{"num_hidden_layers": 9, "hidden_size": 256, "num_attention_heads": 4, "num_key_value_heads": 1, "head_dim": 32, "intermediate_size": 1024, "vocab_size": 8192, "hidden_act": "gelu", "norm": "layernorm", "norm_place": "pre", "norm_eps": 1e-05, "positions": "rope", "rope_theta": 10000.0, "rope_fraction": 1.0, "qk_norm": true, "attn_scale": 0.177, "bias": "none", "tie_word_embeddings": true, "parallel_block": true, "init": "orth", "init_std_qkv": 0.0277, "init_std_o": 0.0, "init_std_up": 0.0277, "init_std_down": 0.0, "optimizer": "muon", "learning_rate": 0.00517, "beta1": 0.93, "weight_decay": 0.027, "lr_head": 0.00555, "warmup_steps": 33, "schedule": "wsd", "decay_fraction": 0.599, "decay_shape": "linear", "final_lr_fraction": 0.05, "batch_tokens": 16384, "max_seq_len": 768, "doc_mask": true, "train_tokens": 187800000, "max_steps": 11463, "dataset": "wikipedia_en"}
MLP neurons of a small language model. Each row is named by its layer, matrix (up: input weights) and neuron, and shows model dimensions 96-159. Each number is 200 + 40 x the weight over its row's rms, rounded and kept within 0 to 999.
After each neuron's rows, "fires on" lists the tokens most often at its 100 highest values on Wikipedia text that the model never trained on.

L2.up629,253,310,179,208,212,202,204,154,201,208,227,216,211,226,183,157,184,171,252,190,172,228,255,201,191,163,233,235,267,227,228,291,249,210,204,173,144,190,176,211,135,183,200,209,199,149,227,216,145,221,137,145,174,149,195,248,183,135,191,218,149,193,140,203
fires on: "i", " of", "ang", "ir"

L5.up502,156,227,204,175,229,176,132,220,139,193,193,188,270,252,245,162,146,178,288,175,264,203,178,193,224,132,168,160,199,220,200,150,236,184,178,169,181,202,228,230,226,122,136,238,263,189,174,252,244,183,248,192,269,167,113,208,174,235,186,161,251,244,166,202
fires on: " dis", " Dis", " Re", " same", " Pre"

L2.up743,201,117,253,179,266,140,208,184,144,146,227,230,172,278,181,225,270,163,218,153,205,209,143,159,126,147,186,163,273,179,248,265,194,131,181,251,217,260,208,199,242,164,258,253,211,177,207,181,226,189,212,180,227,156,240,196,227,193,222,187,148,156,215,136
fires on: "l", "d", "dol"

L2.up1013,178,237,191,178,199,251,99,241,228,179,211,181,260,162,238,253,169,150,315,239,188,158,226,201,246,187,249,208,189,115,210,227,147,186,181,257,171,179,157,220,203,261,146,173,291,218,248,184,216,240,197,235,206,245,256,227,215,206,275,231,170,190,213,224
fires on: "ing", "ting", "es", "ia"

L5.up514,243,200,237,204,293,224,237,200,190,163,211,234,206,239,130,235,195,63,209,183,244,180,231,226,158,210,202,179,196,168,199,214,284,257,256,180,171,159,223,130,221,171,179,207,240,161,159,157,223,220,148,190,194,181,138,192,210,204,229,187,244,207,235,268
fires on: " |", " age", " number", " chart", "exp", " disc"

L5.up205,193,284,129,173,150,209,250,160,139,155,123,199,212,173,196,117,196,206,210,205,220,161,207,219,192,190,195,167,167,147,244,204,247,179,175,243,268,279,91,120,221,228,183,136,237,124,166,250,194,245,187,173,205,124,239,185,222,163,211,241,208,277,263,182
fires on: " he", " gr", " be", " De", "-", " He"

L2.up893,234,125,239,145,275,239,235,235,233,252,234,210,151,195,268,215,269,159,192,229,212,197,183,246,235,195,139,195,182,211,165,173,205,164,132,207,179,169,128,290,214,191,221,180,188,148,213,159,193,148,215,236,173,185,250,106,198,230,255,142,122,231,205,136
fires on: " to", "r", "ton", " +", "ter"

L2.up592,198,209,197,242,235,219,154,199,216,161,285,158,196,232,150,205,155,229,222,209,233,178,207,194,223,189,226,166,204,193,294,153,230,137,218,229,208,236,179,186,155,232,293,199,202,221,271,205,181,188,108,195,148,163,189,197,150,215,149,149,176,167,164,189
fires on: " ", " King", "x", "m"

L2.up428,194,248,254,189,149,194,157,239,179,119,264,197,124,270,179,254,206,199,246,214,210,177,248,155,150,160,160,185,175,265,234,274,173,214,200,158,189,201,208,187,158,153,208,219,247,214,205,197,241,181,223,254,168,207,218,259,148,183,255,273,191,187,175,170
fires on: " (", "(", " (#", "‘", "{", "e"

L2.up777,55,228,164,196,205,168,222,178,213,102,179,180,124,208,195,227,190,184,222,267,252,221,180,245,243,134,288,153,230,236,198,249,192,199,222,208,219,243,146,248,138,213,194,244,218,260,138,205,204,193,204,185,162,151,185,186,214,213,154,229,246,241,169,170
fires on: "st", "ar", " ft", " years", "-", "me"

L2.up859,208,215,193,182,178,237,230,225,235,171,143,222,187,243,138,164,201,215,152,169,208,218,152,164,182,164,208,222,218,195,215,219,223,152,142,211,247,243,220,181,241,195,181,224,192,218,169,188,279,224,248,173,188,201,159,157,221,192,204,250,188,206,210,212
fires on: "r", "me", "ir", "l", "n", "mi"

L5.up345,293,223,204,220,225,244,137,181,220,223,253,161,237,192,111,281,193,218,158,233,211,197,189,240,243,133,176,161,123,107,207,223,241,195,166,218,236,228,71,179,171,214,271,276,271,263,257,230,267,184,201,188,240,207,201,180,170,264,171,115,159,150,236,213
fires on: " October", "ly", " November", " February", " least", " close"

L2.up342,144,137,236,216,232,222,194,236,224,150,205,140,184,200,175,262,137,179,236,167,227,270,190,203,169,181,221,171,242,205,286,192,141,237,187,268,207,223,280,190,153,146,133,207,192,190,216,191,141,182,217,197,231,206,173,136,154,192,188,176,240,260,196,204
fires on: "s", "ing", "line", "up"

L2.up207,153,218,256,176,156,203,136,202,239,244,184,229,217,196,226,219,188,196,269,151,233,167,186,178,194,179,263,184,204,219,123,216,222,259,200,216,230,179,227,200,206,297,264,155,246,207,136,199,206,223,196,203,234,198,203,173,188,218,154,185,194,184,252,272
fires on: " of", " ", " for", " in"

L2.up331,124,239,264,238,189,175,191,158,145,227,211,228,162,156,252,206,239,188,182,228,200,135,156,184,241,224,254,226,196,174,158,246,220,212,174,215,178,142,188,224,116,216,226,319,187,226,234,195,162,172,262,195,167,186,111,214,172,157,155,160,197,153,181,261
fires on: "s", "9"

L5.up376,248,148,219,204,185,255,223,177,183,175,120,232,270,194,87,223,212,216,198,221,163,169,237,151,196,208,170,182,196,273,224,182,140,183,196,147,284,163,174,174,129,143,198,196,225,212,177,177,224,214,54,216,228,213,202,208,257,236,222,159,163,170,181,111
fires on: " May", ".", " October", " November", " September", " December"

L5.up787,207,182,174,200,193,213,149,232,144,213,252,215,251,163,167,212,239,217,223,169,183,142,179,180,190,208,235,118,230,300,232,218,205,139,159,198,161,219,242,219,207,186,261,247,228,93,126,175,236,249,193,244,190,239,235,258,222,183,162,145,202,235,158,172
fires on: ",", " |", " (", " Award"

L5.up199,133,254,210,166,303,172,173,264,156,190,289,197,195,279,158,214,132,196,224,203,184,183,262,132,233,188,141,151,238,173,162,177,174,210,238,213,230,201,260,238,178,202,162,168,214,183,147,250,183,168,167,124,208,197,255,224,262,182,245,197,210,179,122,210
fires on: " As", "m", "As", "e", "ing", "ham"

L2.up607,206,223,166,217,236,144,135,184,231,209,144,227,195,197,156,250,135,247,231,275,212,173,219,247,214,148,192,271,197,159,232,199,241,179,166,228,215,237,171,269,91,141,128,205,228,204,193,196,208,200,217,203,189,172,243,221,230,201,229,243,280,176,216,255
fires on: "ing", " of", " first", "st"

L2.up546,193,173,187,160,143,161,161,234,197,154,133,188,195,223,194,222,195,209,157,272,210,150,216,257,219,188,239,196,207,211,167,231,183,218,123,196,122,297,218,211,183,198,309,209,176,203,211,182,236,188,179,193,205,198,275,157,233,217,152,266,223,152,196,231
fires on: "H", "AF", "W", "–", "/"

L2.up46,147,303,171,219,180,198,208,177,213,225,248,268,228,227,206,163,143,168,282,238,147,147,177,218,238,110,278,313,210,242,213,214,211,291,227,235,221,210,190,178,194,179,177,198,229,206,206,149,174,222,220,261,244,280,146,177,169,136,165,157,223,249,221,221
fires on: "t", "-", "n", "ut", "&", "'"

L2.up112,124,138,165,165,138,197,177,169,214,228,257,215,261,251,154,214,179,233,224,275,173,230,211,189,144,264,243,191,245,181,186,176,154,158,190,165,226,283,210,188,241,198,177,206,258,178,275,191,190,166,173,198,184,147,242,99,246,244,231,159,176,184,226,268
fires on: "s", "ic", "a", "y", " ", "ang"

L2.up963,207,249,207,201,251,192,174,241,149,240,142,191,235,173,223,263,276,155,262,225,188,103,214,232,199,174,203,215,243,181,223,215,196,272,145,207,206,238,175,253,220,204,210,205,175,196,145,170,236,202,193,212,162,159,180,183,190,165,189,190,166,217,230,249
fires on: "-", "'", "–", " =", "/"

L2.up697,190,154,182,150,155,227,194,248,261,235,216,194,293,171,164,200,197,151,216,192,209,186,160,202,132,163,148,200,120,209,166,211,212,222,230,210,257,260,232,189,283,189,216,175,165,267,203,176,149,167,152,289,265,177,207,215,196,296,157,237,192,188,259,242
fires on: "ti", " Song", "t", "RE", "tro", "ER"

L5.up684,193,236,186,142,180,143,230,204,212,207,227,266,117,152,210,222,204,243,224,210,186,167,151,209,188,243,202,168,214,148,158,255,243,114,192,208,231,215,151,129,195,237,182,189,257,167,163,107,267,196,215,214,184,196,180,206,225,194,168,239,177,236,244,179
fires on: "ep", "e", "ed", " Night", "ing", "re"

L5.up687,168,237,233,212,249,222,211,231,243,172,230,253,253,215,109,184,214,187,169,221,212,207,160,181,220,167,159,122,184,203,179,204,186,154,213,178,239,197,147,188,168,162,155,191,228,241,173,127,106,149,177,132,244,215,235,235,182,220,173,131,206,232,190,169
fires on: " at", " as", ":", " from", " with", " by"

L2.up541,205,140,197,235,224,154,180,191,187,235,173,141,186,147,161,246,144,247,160,201,226,179,278,236,160,181,128,229,236,159,188,245,185,159,170,245,155,201,236,261,221,199,214,137,210,174,123,263,213,191,141,278,215,156,210,204,263,182,230,151,185,210,178,161
fires on: "o", "ul", "ow", "al", "un", "ung"

L5.up150,184,180,172,230,245,155,201,229,235,155,222,257,157,231,226,193,184,210,182,187,273,261,188,127,217,172,228,193,181,248,220,181,167,205,257,220,283,262,209,194,210,178,214,228,188,115,121,245,237,212,162,207,191,146,197,209,178,248,184,322,219,233,168,216
fires on: " de", "s", "l", "el"

L2.up251,231,179,224,149,181,147,151,142,248,222,255,247,199,197,175,206,198,123,232,240,248,229,173,188,213,194,176,223,180,136,103,202,238,205,187,226,128,180,152,207,201,213,184,205,178,222,123,218,207,205,166,187,208,135,232,176,205,196,148,194,287,207,222,158
fires on: " to", "il", "a", "an", " of"

L2.up704,268,206,191,139,154,217,101,213,244,143,213,156,198,285,289,149,240,151,217,198,171,230,107,227,172,250,150,230,230,238,282,162,201,244,169,240,124,185,176,254,220,234,217,154,211,208,196,181,225,284,145,159,157,185,230,197,210,151,158,243,235,156,121,153
fires on: "d", "h", " make", " made", "L", "ye"

L2.up701,200,178,228,233,186,188,227,233,167,171,246,262,153,251,159,173,283,169,242,228,145,161,207,170,181,193,259,177,258,168,202,200,227,190,152,221,172,189,124,221,214,172,208,153,221,125,215,169,195,227,157,184,170,258,206,220,228,194,236,207,254,254,252,152
fires on: " (", "d", "z", "za", " family", "ase"

L5.up929,157,234,142,179,240,189,236,194,269,197,162,190,195,167,182,240,189,211,221,198,169,159,144,197,136,190,212,262,203,247,149,224,209,151,184,277,157,206,231,200,202,190,149,193,255,194,255,224,216,230,139,244,134,200,194,235,253,172,170,215,180,237,257,233
fires on: " one", ".", "5", "the", "6"

L2.up309,206,120,218,114,194,229,217,217,144,258,209,195,201,229,210,180,216,225,176,191,202,152,208,216,166,209,215,169,179,210,209,217,199,213,174,163,218,94,216,227,182,266,253,171,163,268,142,268,256,273,104,230,212,147,159,188,152,177,222,142,198,165,200,206
fires on: "_{", " K", "ö", " of", "en", "ca"

L2.up928,181,143,213,243,167,227,213,232,242,242,184,218,209,228,199,210,178,143,163,233,224,277,138,189,220,249,242,218,237,289,136,180,243,133,192,149,192,155,163,203,157,208,216,231,195,140,276,152,150,196,231,166,167,152,204,176,203,161,189,200,189,230,138,292
fires on: "s", "r", "ren"

L5.up27,214,190,205,147,142,255,156,197,250,174,237,167,220,235,194,174,225,196,234,226,212,187,160,167,152,164,185,221,211,160,170,244,191,152,245,189,180,277,260,185,161,185,167,132,122,177,169,253,219,178,154,160,241,190,184,195,197,197,161,185,178,209,268,269
fires on: "s", "le", "t", "y", "re"

L2.up1016,272,229,258,207,129,131,258,282,103,233,229,217,220,262,200,215,103,188,161,228,232,150,160,171,221,170,190,215,215,199,242,178,160,168,201,227,191,204,183,125,175,209,211,203,223,229,202,269,206,215,187,255,187,193,203,172,151,159,198,184,166,231,209,182
fires on: "3", " List", "w", "go", "out", " Bear"

L5.up13,206,201,155,282,161,178,203,244,190,136,212,162,196,250,257,149,242,257,276,241,213,187,290,202,233,218,196,161,217,206,166,212,189,194,225,173,234,220,212,219,198,122,128,234,220,89,171,139,240,218,210,168,210,241,204,196,213,265,207,203,237,201,153,199
fires on: "s", "er", "ce", "v", "le", "ie"

L5.up208,181,219,193,171,221,165,216,157,186,195,275,200,201,154,218,211,232,245,246,241,227,196,184,217,247,173,206,251,270,216,155,160,226,135,159,202,193,207,273,181,170,278,267,205,185,192,185,256,240,165,186,262,228,252,169,202,136,223,155,227,249,270,174,200
fires on: "-", "1", "s", "ale"

L2.up652,181,189,145,230,230,195,178,234,219,202,180,180,217,206,219,224,164,240,148,207,271,232,151,130,190,198,201,207,205,149,226,232,241,157,173,221,136,201,148,236,167,155,157,205,171,220,219,249,231,250,185,262,250,156,185,220,130,229,198,226,175,141,224,178
fires on: "ble", " As", " In", " Pro", " Bre", " was"

L2.up535,214,236,205,171,270,197,257,221,171,173,202,165,210,127,190,242,206,193,255,232,182,248,147,259,236,196,215,276,172,187,192,176,195,176,243,249,173,296,94,163,204,156,242,214,223,204,215,248,210,158,226,165,209,236,175,108,250,170,181,230,183,224,213,156
fires on: " the", " of", "se", "t", "On", "et"

L2.up600,131,155,214,208,104,208,199,150,250,162,113,256,198,278,115,167,189,222,191,259,225,220,163,253,177,248,180,165,282,173,248,174,284,143,198,194,150,208,144,237,210,221,220,264,145,223,153,196,234,177,141,209,166,247,244,208,168,283,158,138,156,159,155,208
fires on: "ri", " Le", "our", "n", "l", "an"